config = dict(
    n_layer=11,
    n_kv_head=4,
    activation='tanh_gelu',
    norm_place='pre',
    parallel_block=False,
    init='normal',
    init_std_o=0.0058,
    schedule='wsd',
    doc_mask=True,
    dataset='wikipedia_en',
)
MLP neurons of a small language model. Each row is named by its layer, matrix (up: input weights; down: output weights) and neuron, and shows model dimensions 96-223. Each number is 200 + 30 x the weight over its row's rms, rounded and kept within 0 to 999.
After each neuron's rows, "fires after" lists the tokens most often just before its 100 highest values on Wikipedia text that the model never trained on.

L5.up447,220,198,261,202,161,165,235,167,247,215,191,224,207,190,262,249,208,181,171,212,230,242,176,129,205,219,193,180,186,179,242,194,207,146,226,123,183,189,177,219,176,190,246,256,221,184,168,192,135,172,160,219,183,211,166,170,189,185,218,169,185,189,204,260,163,219,193,255,152,194,241,196,209,197,182,294,222,177,191,257,213,127,157,158,147,202,246,237,175,192,168,141,185,230,146,251,209,161,222,221,218,155,176,186,245,214,201,113,197,227,199,169,188,217,192,195,196,184,222,239,197,141,211,272,159,174,211,201
L5.down447,226,204,200,193,215,212,202,255,217,215,194,216,205,170,205,175,247,225,159,207,226,200,202,217,202,188,94,174,207,213,182,160,242,202,218,195,227,232,176,184,179,202,169,173,218,185,231,138,204,187,196,203,238,207,187,224,169,137,213,197,185,213,245,213,230,212,197,208,226,243,211,212,207,195,216,275,196,237,224,208,228,181,267,264,210,186,185,156,192,159,208,180,202,216,221,149,224,233,184,249,168,267,186,220,188,243,232,177,168,209,203,168,224,210,173,185,157,236,177,207,215,186,174,217,206,157,195,247
fires after: " (", "-", " Ab", " \"", " over"

L5.up29,204,228,200,214,199,175,203,220,217,277,206,174,227,159,180,257,147,184,195,180,135,190,202,280,224,212,209,169,162,225,192,211,210,198,219,212,138,197,189,212,228,163,203,219,185,175,213,163,226,236,236,260,206,195,219,183,223,230,186,166,220,161,169,215,196,234,196,247,187,191,173,199,204,159,242,217,195,178,166,217,185,250,234,156,221,202,227,190,171,203,171,147,214,194,192,179,212,161,195,184,183,176,228,177,238,184,297,193,199,242,190,222,212,184,226,221,221,188,189,200,153,199,157,227,173,216,245,212
L5.down29,212,234,240,207,173,215,186,212,148,190,191,205,141,161,221,157,216,190,239,220,239,167,209,193,198,191,142,197,213,179,205,142,200,186,153,168,162,244,162,188,213,155,235,229,206,168,249,157,192,212,217,186,202,171,198,239,190,187,220,193,212,207,190,221,173,203,210,160,232,240,184,157,236,260,221,191,163,224,187,202,193,259,169,193,175,200,204,166,228,228,177,165,188,234,182,230,222,203,193,213,199,174,269,212,125,187,203,201,215,147,184,206,141,167,215,204,249,198,214,197,211,217,209,168,233,179,203,223
fires after: " V", " v", " dec", "op"

L5.up951,185,194,121,219,244,208,243,247,230,216,192,182,196,222,193,214,225,141,195,185,190,200,169,190,161,201,189,234,129,166,245,181,202,204,215,155,170,219,208,129,165,255,210,167,212,217,185,237,215,158,180,169,136,186,210,148,211,139,176,223,173,195,187,201,230,220,208,198,172,230,252,167,199,163,219,187,216,233,255,215,196,186,235,165,225,150,171,185,255,197,205,209,205,172,180,200,207,213,202,176,202,165,207,202,192,187,233,206,201,241,272,229,211,213,203,203,153,177,204,165,192,208,205,185,209,196,235,230
L5.down951,235,196,222,229,168,197,216,213,200,177,249,195,216,220,218,187,187,218,234,174,172,245,234,172,215,196,218,160,313,225,197,197,198,161,216,181,228,211,141,222,194,228,246,170,197,189,222,169,208,193,256,202,163,184,183,179,192,218,176,237,165,167,193,206,158,196,168,203,161,220,235,215,221,219,215,269,197,204,181,215,203,175,193,245,161,173,138,240,205,213,204,201,251,218,217,182,166,165,214,229,220,255,187,171,249,208,217,221,187,183,98,237,182,228,200,174,208,176,204,197,182,192,187,215,250,164,217,192
fires after: ",", "4", " t", " N", " I", "W"

L5.up946,244,200,154,181,233,207,180,206,181,200,156,189,234,227,180,197,212,181,206,171,171,188,204,210,242,208,213,172,214,207,234,150,128,161,211,167,231,222,150,147,222,186,234,141,191,199,195,188,245,212,217,220,178,215,205,194,205,185,197,185,186,192,151,218,185,276,251,240,134,195,196,200,227,223,166,236,186,250,166,236,231,200,204,162,193,218,199,242,226,223,214,236,210,187,198,203,207,225,231,144,207,187,233,196,187,261,189,179,202,202,174,197,186,219,166,200,207,197,202,177,193,177,196,155,243,242,174,210
L5.down946,200,198,173,174,202,151,123,183,209,189,189,197,230,169,187,195,223,258,276,213,214,189,185,211,232,166,173,208,171,151,219,219,160,234,220,176,227,214,211,231,181,173,208,169,197,261,215,197,223,106,153,142,274,185,176,221,170,212,154,248,198,188,199,210,201,227,202,131,235,203,229,249,208,172,230,210,188,141,156,229,163,210,169,240,139,186,185,201,179,198,254,218,225,183,206,242,164,182,183,226,180,196,169,260,218,221,170,208,172,213,198,224,242,168,273,193,206,211,179,209,228,191,202,149,218,233,220,191
fires after: " N", " n", "N", " L", " S"

L5.up350,218,194,206,194,162,220,214,249,181,236,126,252,230,191,252,181,250,170,226,223,168,178,125,224,238,200,191,225,142,216,219,141,171,231,253,163,184,179,213,214,206,232,222,185,261,160,217,167,272,204,220,141,193,208,202,181,174,159,231,181,226,192,186,231,171,182,248,212,182,224,206,184,136,170,184,183,258,161,202,195,247,176,171,158,187,230,220,176,245,203,215,205,183,196,209,191,244,221,218,230,164,226,252,201,272,189,212,188,187,209,181,198,139,238,209,180,217,229,205,200,175,224,273,195,198,200,198,174
L5.down350,136,171,206,198,264,201,225,178,213,153,230,235,222,179,176,195,236,217,197,265,243,186,260,191,164,215,234,203,162,202,230,172,242,191,210,212,244,162,202,169,218,183,197,160,160,195,160,226,210,154,206,207,222,218,217,219,220,181,207,223,183,192,184,194,196,202,242,225,170,202,213,216,270,186,179,246,173,196,174,213,209,202,199,209,190,205,194,200,198,183,246,190,183,234,183,193,166,256,235,217,189,170,148,267,147,195,156,217,191,209,207,185,225,201,160,159,241,191,250,246,225,190,235,213,229,220,171,204
fires after: " |", ".", " ", ":", "|", ";"

L7.up422,205,209,165,239,200,200,183,240,203,168,163,229,166,171,178,191,177,165,169,215,222,204,210,210,232,191,215,242,210,217,211,187,228,174,178,199,197,221,156,180,176,185,206,126,219,224,196,215,255,153,205,193,210,248,200,198,173,202,285,225,196,211,208,148,252,133,187,231,190,247,182,156,194,159,214,180,234,205,172,113,137,170,212,159,200,194,206,249,173,183,213,242,237,234,215,209,206,197,234,188,189,168,163,172,182,180,195,160,217,220,171,244,148,242,191,172,264,218,200,209,207,237,156,173,203,185,220,207
L7.down422,246,225,159,199,226,156,252,209,238,181,219,215,195,206,220,160,189,162,183,237,208,211,202,183,158,208,164,206,199,158,213,167,172,186,186,249,192,177,193,185,245,217,208,264,211,249,243,153,207,226,157,208,138,191,160,210,215,150,201,163,206,189,190,170,238,210,218,151,188,205,210,184,159,245,178,216,175,224,294,162,183,227,195,201,206,223,209,197,180,200,166,179,233,220,151,169,225,204,214,150,186,217,210,191,229,230,217,183,216,231,213,223,204,127,226,227,214,170,187,192,200,194,213,212,219,214,184,167
fires after: " at", " ", "2", " the", " from"

L7.up523,208,198,187,201,152,167,166,267,212,210,157,247,162,175,156,213,218,172,252,189,169,190,214,201,246,213,204,203,217,229,222,157,207,152,211,157,175,205,218,199,203,168,196,184,241,181,210,177,168,206,214,167,204,191,191,184,226,157,204,197,184,181,201,242,193,216,249,233,225,198,171,248,270,208,160,205,181,197,204,171,172,195,218,227,182,241,184,244,215,174,220,169,202,239,225,223,235,151,206,243,173,188,236,233,174,165,205,163,175,219,196,257,205,150,206,181,257,175,214,271,237,132,200,165,149,183,130,157
L7.down523,224,181,233,163,194,178,191,189,212,232,175,210,182,190,217,214,141,207,262,163,170,191,206,168,186,208,187,163,216,255,238,158,192,209,157,266,189,197,186,179,165,248,247,205,195,233,179,186,205,175,194,180,198,197,160,232,178,147,216,212,217,261,174,194,241,206,214,203,142,212,212,164,197,244,203,152,167,235,271,165,140,152,138,216,215,174,213,160,230,145,183,181,214,224,205,223,203,167,217,201,125,201,216,215,209,223,224,223,223,128,210,158,232,177,169,174,187,175,171,189,151,214,241,217,212,215,210,183
fires after: " ", " T", " f", " to"

L5.up855,222,213,208,187,254,178,190,201,189,198,190,282,202,205,169,225,220,171,223,218,196,206,210,212,217,229,187,192,223,235,176,202,205,199,207,218,200,227,204,230,182,156,217,159,135,161,172,207,182,203,213,171,194,164,190,141,177,200,176,172,184,164,148,185,182,192,213,223,153,226,219,202,185,173,246,173,224,231,196,181,173,257,248,149,203,178,169,207,180,249,254,217,140,226,202,197,198,192,190,213,210,225,185,194,254,205,242,227,195,181,213,251,236,246,133,167,166,220,220,177,218,221,205,171,223,195,214,223
L5.down855,216,167,179,179,219,243,240,287,263,175,267,159,241,209,212,207,223,192,190,261,189,147,159,206,233,160,173,184,202,209,149,154,186,185,186,238,162,174,160,222,197,206,200,215,194,165,164,242,212,166,170,247,209,266,217,222,152,130,187,196,179,185,197,189,176,196,188,215,237,155,207,192,188,195,193,209,249,175,255,217,181,178,218,234,207,229,164,242,229,211,179,247,214,174,238,160,244,204,248,186,199,188,166,310,185,190,230,178,158,206,170,182,188,234,230,201,175,199,186,162,199,167,183,227,156,215,231,161
fires after: " M", "M", " p", " P", "m", "orm"

L7.up465,257,169,163,196,241,235,199,194,129,232,191,175,190,191,200,203,182,176,218,262,205,200,218,155,214,237,165,159,186,201,236,185,202,170,212,183,207,196,213,176,184,202,270,118,227,189,246,201,202,243,176,201,202,191,199,199,181,222,245,215,223,240,160,162,244,168,219,200,207,204,204,184,205,108,165,213,191,176,193,191,226,161,172,167,207,193,211,209,233,169,211,134,222,163,162,195,245,216,236,196,238,172,190,212,204,189,212,152,226,175,189,206,222,223,191,199,198,250,172,162,258,199,147,154,198,211,219,166
L7.down465,214,147,194,213,195,192,157,185,247,197,197,191,228,207,210,198,259,180,193,221,206,191,164,224,201,174,190,227,199,224,219,162,181,220,226,218,123,129,82,222,196,138,238,220,221,154,172,212,203,157,191,236,181,238,220,202,216,184,230,202,150,186,212,205,210,251,191,257,177,195,220,167,198,217,212,184,141,212,196,201,170,176,168,180,208,254,211,203,202,195,194,164,242,230,182,286,249,172,171,181,204,187,220,176,168,190,211,215,164,200,206,202,167,229,199,200,146,217,214,175,218,180,193,208,208,189,181,239
fires after: " V", " I", " t", "ug", " H", " T"

L7.up371,207,231,208,216,235,204,213,203,189,196,206,217,136,205,176,203,247,194,221,162,188,233,229,223,233,162,179,216,240,219,211,193,224,234,191,225,160,224,181,222,239,196,165,170,214,137,269,243,223,291,179,171,234,206,171,175,202,184,169,201,197,153,168,244,206,229,149,217,200,191,216,176,202,238,262,225,164,189,189,244,252,177,208,177,196,226,253,183,230,173,186,169,206,145,228,195,240,238,175,209,173,157,268,192,213,236,202,241,207,203,151,169,190,207,171,187,225,182,190,162,197,173,254,272,237,149,252,180
L7.down371,169,177,234,186,153,194,239,233,177,200,214,139,209,241,218,216,213,159,185,175,174,161,193,227,179,234,159,233,211,224,175,241,202,247,152,226,226,208,155,200,172,180,204,218,196,187,164,174,183,169,227,240,142,149,188,232,186,218,210,165,224,225,171,192,213,197,194,234,219,218,237,202,185,185,214,197,159,174,199,252,232,154,189,202,253,206,227,212,163,213,214,197,234,197,214,203,195,166,217,198,255,176,171,190,174,205,164,166,231,251,253,243,189,136,210,167,158,183,216,208,209,214,174,154,192,242,151,229
fires after: " a", " as", " and", " Japanese", "ian", " business"

L5.up192,180,181,155,234,220,139,222,196,189,202,224,194,171,211,187,164,182,180,176,145,176,197,177,210,212,202,189,224,206,209,217,219,165,128,219,139,205,192,197,194,180,284,251,248,212,193,222,219,221,244,264,212,217,174,212,234,188,182,224,189,218,221,234,214,237,209,161,180,240,192,186,189,214,198,172,194,168,258,138,240,236,183,217,236,133,159,103,159,230,194,190,228,183,244,154,138,254,154,240,192,208,189,232,181,246,223,201,260,212,252,234,200,199,197,205,205,213,206,212,246,209,171,182,134,203,209,186,185
L5.down192,166,181,123,235,217,188,210,232,235,193,194,216,193,210,204,220,230,243,187,251,205,210,190,194,217,204,216,193,173,186,248,177,253,210,250,227,269,153,210,188,216,222,139,196,204,193,184,178,187,161,193,181,180,225,174,204,170,298,159,205,198,243,213,146,134,181,212,165,196,235,168,208,189,227,215,207,196,219,181,152,195,192,224,190,202,227,199,239,157,202,183,172,216,242,196,180,183,200,195,282,170,203,176,248,167,163,172,214,208,158,186,190,213,192,211,245,189,219,210,198,195,221,180,153,217,230,237,205
fires after: " N", " n"

L5.up941,222,221,211,225,189,195,207,152,181,227,189,231,128,187,178,195,219,203,201,237,148,182,179,255,226,248,219,173,197,172,170,187,195,207,222,203,185,192,218,191,157,164,170,184,191,156,215,209,228,212,190,189,182,195,216,219,85,233,202,161,208,206,219,221,159,166,212,237,248,221,209,272,176,164,216,173,208,184,177,226,201,205,193,144,207,142,192,242,191,190,152,218,194,234,204,165,227,136,217,212,185,280,232,202,203,208,250,238,186,259,180,208,200,188,144,211,233,227,237,219,218,183,262,241,201,199,208,233
L5.down941,209,143,219,229,193,161,200,196,226,143,225,201,222,197,195,190,206,203,181,149,149,249,213,193,155,188,187,194,197,219,206,187,211,180,176,179,194,194,283,189,254,171,212,260,219,262,172,154,221,196,168,255,207,174,148,141,221,204,225,174,217,176,158,213,200,281,225,214,229,143,200,181,225,242,166,212,149,226,222,211,242,156,141,190,189,242,241,221,175,185,163,159,244,183,179,230,230,195,204,192,167,208,195,180,173,172,194,209,185,175,233,228,192,216,191,166,186,203,140,237,215,187,182,210,201,196,216,164
fires after: " ", " med"

L5.up38,285,227,186,203,167,176,218,240,227,203,219,215,167,162,210,192,184,234,222,226,222,236,237,161,212,223,205,228,217,194,190,230,169,243,206,194,211,196,167,202,236,204,193,191,206,179,191,186,211,219,236,211,270,211,193,180,198,166,265,194,152,180,206,206,245,233,153,217,199,173,181,187,239,208,211,211,220,232,178,235,204,192,244,213,185,231,211,202,212,160,167,174,231,134,204,213,218,203,235,248,184,178,180,160,219,220,206,210,165,222,198,185,243,223,177,234,178,213,164,202,196,203,153,122,170,207,174,194
L5.down38,227,224,175,134,165,193,184,212,190,204,207,192,202,162,247,228,192,224,246,207,160,203,229,271,190,228,197,213,189,211,210,193,262,197,187,167,204,223,227,220,184,218,195,208,204,224,232,197,249,161,141,213,169,162,232,198,244,202,155,225,227,172,139,195,179,211,136,187,205,176,164,244,213,165,210,184,239,219,170,218,183,218,241,224,210,229,153,229,210,240,199,180,239,232,236,186,224,201,192,203,137,294,221,246,261,231,211,196,190,124,209,194,180,251,179,209,173,255,181,119,184,198,178,183,203,155,199,205
fires after: " the", " b", " B", " r", "the"

L5.up785,200,156,194,234,189,209,202,191,181,213,206,267,204,195,149,210,247,180,196,225,226,260,212,230,200,190,171,191,144,197,197,210,216,118,197,199,171,280,168,178,194,203,188,218,149,210,206,172,252,222,197,194,152,212,214,217,179,171,223,179,226,165,164,225,206,169,247,188,214,174,205,237,181,181,241,162,163,204,232,258,195,157,158,172,256,200,204,164,197,226,232,158,174,217,185,249,176,189,205,160,236,185,134,232,213,155,194,194,200,144,234,189,185,180,180,201,213,166,234,222,205,171,194,189,228,215,220,216
L5.down785,176,183,224,204,185,152,151,192,234,203,227,254,101,141,186,226,219,177,121,211,153,171,223,195,235,184,239,200,213,246,185,208,219,167,224,237,173,68,180,225,198,191,250,228,214,201,182,178,144,252,212,213,231,255,202,204,242,210,263,173,176,236,204,169,297,195,205,163,205,201,224,169,205,250,214,206,189,211,186,195,152,231,226,165,190,156,190,198,206,179,199,234,189,184,190,182,166,240,209,250,177,157,240,229,219,211,213,180,207,197,192,154,212,240,175,215,173,217,183,215,214,189,200,183,228,198,204,189
fires after: " D", "D", " t", " kn", "=="

L5.up440,257,159,184,220,166,230,194,167,165,202,209,165,179,181,229,228,190,185,196,199,228,180,252,221,183,135,218,190,207,206,203,233,170,173,132,131,179,237,206,240,217,220,132,208,172,144,190,216,176,222,171,249,234,210,230,195,205,202,182,239,203,227,169,218,138,180,192,182,197,185,214,238,193,235,238,177,184,229,243,206,224,203,184,172,196,191,185,234,242,201,204,192,175,200,219,225,194,175,179,184,277,224,218,170,168,150,195,195,218,165,199,195,191,225,214,178,211,181,264,154,241,190,201,173,192,115,193,219
L5.down440,179,168,184,232,225,220,201,233,240,208,215,188,211,166,169,212,179,216,260,185,162,215,160,177,193,165,203,208,152,139,235,156,196,219,204,209,211,219,245,248,252,183,251,221,198,229,176,261,178,149,225,197,257,237,203,188,191,189,258,223,201,177,176,223,163,241,246,258,203,190,234,221,227,177,196,221,188,232,194,191,205,223,169,177,210,220,224,199,150,231,196,201,153,208,153,177,199,238,252,194,246,226,207,239,217,218,218,161,156,211,255,237,198,219,191,211,202,249,204,218,192,169,230,183,162,237,215,219
fires after: " t", " a", " an", " ra", " int"

L5.up749,217,179,242,229,211,194,158,237,189,177,131,208,191,252,177,205,174,143,217,165,174,189,154,212,243,228,163,202,182,168,227,246,192,181,219,230,236,175,161,200,217,185,213,224,210,153,194,183,186,249,226,198,201,202,208,192,244,183,168,228,231,204,232,195,187,225,236,216,265,186,159,185,243,189,179,210,214,188,226,202,226,189,178,170,230,188,232,220,220,177,185,186,196,188,175,194,238,242,145,174,175,153,253,231,188,219,276,220,118,188,204,246,231,165,198,215,219,193,213,155,166,189,203,130,201,224,209,200
L5.down749,189,171,163,225,169,215,143,217,226,158,191,161,214,181,189,154,192,242,240,166,211,192,174,219,206,246,207,197,202,184,160,271,220,170,236,219,232,153,136,196,176,223,219,205,204,207,194,182,166,231,218,137,205,169,216,210,197,266,218,218,213,224,204,229,185,196,190,229,257,192,290,216,205,154,192,237,160,272,201,186,219,174,225,181,192,241,216,193,187,195,193,190,206,196,206,220,215,179,173,171,205,213,168,183,222,126,200,258,233,180,215,231,159,176,248,205,163,180,244,197,185,206,217,214,248,188,208,181
fires after: " V", " v", " R", "R", "M", " sc"

L5.up658,168,219,202,211,232,205,197,116,216,210,212,193,183,178,164,194,187,180,198,254,213,154,157,187,225,235,187,171,227,161,194,220,178,204,210,190,167,157,203,268,233,231,222,252,225,233,219,169,209,184,197,159,155,182,161,166,224,223,201,191,185,226,163,175,229,220,223,239,226,200,191,212,219,187,192,183,224,199,182,197,185,235,206,208,160,200,186,160,250,214,138,210,217,178,278,233,242,236,166,210,223,187,175,181,193,234,222,213,223,213,187,212,178,150,176,185,233,142,187,190,239,209,226,155,187,196,235,171
L5.down658,194,195,235,172,169,172,230,246,265,213,229,241,225,201,254,136,224,151,208,243,221,175,229,180,248,158,155,178,190,265,226,181,195,228,262,197,216,202,200,216,232,200,218,192,205,150,189,167,242,235,154,213,166,196,188,184,208,175,271,184,224,170,245,204,198,213,210,163,237,164,211,222,225,171,214,206,233,177,178,218,225,175,183,167,183,203,212,234,261,178,192,162,163,233,252,187,248,211,234,204,246,238,226,192,208,183,191,218,181,183,176,197,171,152,211,176,175,190,204,207,208,234,209,180,179,195,139,212
fires after: "ra", "ro", " pro", " a", " o", " A"

L5.up631,216,203,191,211,213,206,175,206,246,159,204,223,216,214,154,158,221,195,191,242,193,157,200,216,200,209,136,205,138,200,225,239,158,190,210,183,212,185,174,164,199,204,226,206,241,229,219,169,220,252,173,210,212,172,236,142,257,184,186,231,157,205,261,206,230,183,235,238,196,252,240,291,212,196,157,212,175,219,148,187,212,206,264,206,219,153,195,182,190,240,215,254,159,140,202,166,198,246,204,150,196,228,180,214,257,207,170,222,216,180,211,176,184,229,218,220,145,220,223,148,183,239,219,238,214,243,247,133
L5.down631,281,207,206,168,205,217,169,183,160,193,148,215,207,203,180,203,241,195,212,186,235,218,195,255,162,224,212,217,196,195,208,214,200,173,218,259,230,141,212,179,217,169,221,187,205,213,189,205,224,165,172,220,141,212,217,250,201,222,175,121,190,225,210,219,165,211,234,191,227,176,211,201,235,159,208,162,198,183,173,206,152,216,222,238,189,245,175,290,204,185,205,197,225,177,215,191,212,203,139,202,174,152,239,218,196,154,201,213,159,138,195,215,244,180,231,179,251,169,152,184,214,217,218,179,163,158,192,173
fires after: " M", " m", "m", "om", "M", "r"

L7.up388,265,211,156,233,162,236,199,170,204,180,199,207,177,180,180,220,180,223,210,211,186,185,213,205,270,168,237,204,173,252,218,264,233,186,201,163,182,204,198,199,224,247,196,187,206,220,179,195,189,188,147,179,217,159,154,222,162,197,143,167,202,191,159,200,223,211,166,208,184,203,223,177,196,211,232,260,201,200,196,169,185,187,226,249,180,195,237,252,117,203,197,220,185,225,170,168,222,209,175,210,258,283,183,260,217,176,217,189,214,226,167,203,196,212,167,191,122,203,214,222,173,233,203,195,232,226,182,183
L7.down388,169,167,155,190,140,192,144,212,182,224,190,201,170,140,220,182,206,166,184,205,178,171,240,163,152,224,173,203,193,178,163,190,170,204,160,248,203,195,196,196,190,216,221,255,223,180,205,207,227,237,234,193,170,201,224,253,190,193,211,207,181,199,249,181,238,197,227,154,177,134,172,189,183,181,178,186,239,239,229,248,215,203,182,201,174,201,198,174,231,240,129,207,177,200,208,246,185,225,228,224,192,180,213,146,202,230,157,270,197,165,241,218,192,109,212,255,208,201,234,137,203,245,239,225,219,215,173,264
fires after: ",", " and", "',", " m", " ", " was"

L8.up279,169,199,240,199,219,210,239,200,238,226,133,208,190,194,146,186,210,189,141,228,149,219,193,165,218,212,148,256,259,169,195,206,189,138,229,241,166,212,213,176,185,209,188,173,187,156,238,153,200,153,243,176,177,155,187,181,193,142,204,222,224,149,197,188,169,271,237,170,210,147,227,142,194,219,194,236,195,171,235,197,197,171,175,200,185,185,244,200,198,236,170,161,196,235,199,172,195,240,228,209,186,182,222,215,203,170,169,200,187,216,235,212,213,186,258,194,191,270,190,222,254,188,198,188,211,174,232,163
L8.down279,247,165,187,221,188,221,186,214,210,198,253,180,231,223,299,202,225,180,232,165,188,202,223,234,177,181,232,199,173,190,220,194,172,181,242,251,228,160,179,203,178,206,189,243,227,196,178,190,230,216,206,202,205,168,247,276,206,213,203,286,167,193,221,211,176,145,161,224,185,167,242,194,153,239,233,204,230,221,217,224,220,238,200,209,238,154,176,179,226,215,209,230,253,198,205,183,172,159,206,259,162,258,171,181,212,166,191,185,205,230,195,186,203,235,186,190,216,136,224,163,198,199,213,144,190,188,164,199
fires after: " ", " In", "D", " D", ",", " ("

L5.up1003,195,203,225,184,247,257,208,210,132,237,263,178,197,230,155,206,207,159,193,242,155,179,176,200,212,215,235,210,195,188,239,239,231,213,201,157,216,174,189,153,178,240,243,174,250,206,157,160,224,189,153,194,226,160,191,240,205,157,226,190,189,178,217,204,216,210,205,194,182,166,214,247,227,190,226,150,169,254,199,198,249,195,202,135,137,185,189,181,199,234,263,220,173,240,200,167,214,197,158,205,217,232,242,165,190,220,210,231,163,201,165,200,208,188,159,182,186,160,227,217,218,170,171,192,177,212,213,154
L5.down1003,173,213,205,216,218,140,233,213,171,186,178,176,193,248,165,128,171,190,228,176,198,245,220,186,259,211,195,201,215,157,195,224,169,215,207,223,177,192,228,190,258,178,174,209,160,142,241,189,229,164,184,208,187,200,204,175,221,186,184,213,175,166,151,212,259,184,203,192,217,273,234,196,238,162,169,217,199,121,198,221,186,141,194,139,233,222,199,204,200,197,196,124,143,189,202,263,175,200,185,226,185,223,209,183,235,237,191,214,202,247,223,237,216,203,225,211,207,179,212,175,177,230,236,180,228,167,170,263
fires after: ",", " E", " so", "E", " where"

L5.up487,204,204,215,146,238,182,197,217,184,202,253,214,149,178,170,258,274,138,218,224,181,179,206,189,181,224,185,215,196,141,166,211,191,181,196,158,171,207,187,193,191,245,222,225,183,182,195,179,179,186,184,176,225,225,228,214,221,187,163,209,205,237,183,200,184,246,191,217,266,207,201,166,178,158,199,223,185,215,213,233,259,214,166,190,142,143,181,213,184,257,187,227,202,221,167,232,191,215,250,234,269,220,136,191,186,191,174,158,169,222,183,233,191,222,171,252,181,170,201,196,253,203,216,166,213,195,159,196
L5.down487,199,181,209,149,293,224,208,211,227,170,195,194,180,195,206,229,273,193,184,225,156,166,177,207,195,253,148,175,217,156,141,188,190,186,216,191,206,199,213,189,198,217,179,246,253,173,202,160,193,150,209,240,218,204,164,201,174,195,233,215,187,193,167,234,242,192,174,164,156,261,212,228,171,140,213,199,266,199,220,205,155,204,193,182,202,222,275,194,193,210,256,197,188,235,255,169,242,212,205,194,158,222,192,165,231,189,161,221,175,160,154,181,191,213,230,221,195,180,197,170,199,217,230,188,228,207,251,172
fires after: " T", " on", " M", " V", " P"

L7.up237,190,202,191,187,219,187,190,194,157,154,174,220,209,197,251,178,190,171,171,133,177,155,195,184,152,180,244,179,237,238,227,206,194,232,205,123,202,227,207,201,86,188,192,185,156,214,225,160,188,165,215,207,217,211,217,163,189,200,189,219,246,195,154,185,197,230,156,188,185,190,210,205,200,179,206,181,199,201,193,245,120,194,288,182,212,235,164,202,206,245,190,237,245,212,203,195,172,222,200,156,216,174,214,171,232,198,160,170,208,210,223,251,194,213,198,182,248,158,184,221,212,148,198,177,220,219,171,226
L7.down237,204,200,214,245,249,189,228,219,176,184,214,191,214,211,133,256,177,192,241,244,224,232,198,216,154,212,147,168,199,180,158,243,150,117,188,227,231,205,193,225,250,140,142,216,261,188,133,202,195,163,234,180,208,207,210,229,166,231,241,224,169,154,258,247,203,175,182,207,234,236,178,178,212,186,162,183,228,208,205,215,167,201,219,184,173,192,183,189,178,198,231,195,229,206,149,248,129,199,200,226,243,197,181,178,221,229,223,203,176,241,224,129,233,205,183,195,214,179,241,182,175,175,168,215,177,196,236,190
fires after: " ", " (", "1", "3", "2"

L8.up322,142,232,190,204,159,180,223,250,192,202,272,216,219,156,210,208,217,220,152,202,196,200,250,159,173,180,191,248,229,198,192,210,210,178,210,207,201,188,183,200,137,211,190,160,243,170,170,210,153,153,251,145,190,160,150,185,147,197,200,211,232,212,177,189,230,200,207,211,265,202,248,210,131,199,183,217,176,188,219,208,208,198,207,248,202,156,164,199,180,203,211,191,199,196,191,222,176,184,213,134,168,162,239,230,194,186,185,262,227,217,204,216,192,140,175,221,210,229,222,147,215,180,220,203,192,224,180,244
L8.down322,195,191,205,235,209,221,208,198,165,167,203,183,130,200,219,158,152,200,238,162,232,205,163,233,191,233,194,173,223,156,206,196,191,205,236,220,234,212,190,195,201,171,222,200,223,179,196,205,190,271,163,187,185,176,206,174,144,232,151,179,156,174,220,234,239,198,230,225,209,151,216,234,159,195,189,233,196,161,221,161,156,233,183,163,153,204,189,175,239,185,218,218,240,239,191,200,174,191,182,283,232,220,189,224,116,158,212,200,159,192,218,230,220,195,205,188,195,129,128,229,194,214,188,200,236,200,204,215
fires after: "2", "1", "d", " "

L5.up570,180,215,249,188,222,194,173,238,182,183,179,177,215,251,227,204,159,154,176,224,175,232,244,227,218,199,247,216,207,232,223,201,190,211,206,242,198,215,183,148,211,200,210,195,169,164,168,121,243,257,220,219,222,208,231,165,117,229,195,165,185,158,193,171,221,123,179,243,184,203,229,152,228,228,217,191,212,244,219,219,174,142,157,168,218,244,199,235,173,243,196,217,187,182,199,179,238,198,216,247,210,169,230,185,172,167,190,242,122,182,211,241,198,163,174,199,218,153,182,166,200,208,223,225,222,212,156,213
L5.down570,155,222,217,242,190,144,194,169,175,158,245,172,181,214,215,142,222,185,219,171,158,218,235,235,228,214,224,148,256,216,169,216,178,222,178,255,189,190,256,214,212,169,203,225,172,213,203,244,206,207,180,183,227,247,238,148,182,215,231,172,173,173,237,178,193,208,258,177,201,207,183,212,222,179,285,234,188,230,187,180,159,203,150,168,197,242,193,230,260,194,210,197,240,189,237,202,226,211,206,164,201,223,243,188,177,188,250,145,179,176,187,158,171,193,155,115,183,196,189,219,224,216,157,221,227,181,189,209
fires after: "p", " mag", " Ph", "av", " par", " Am"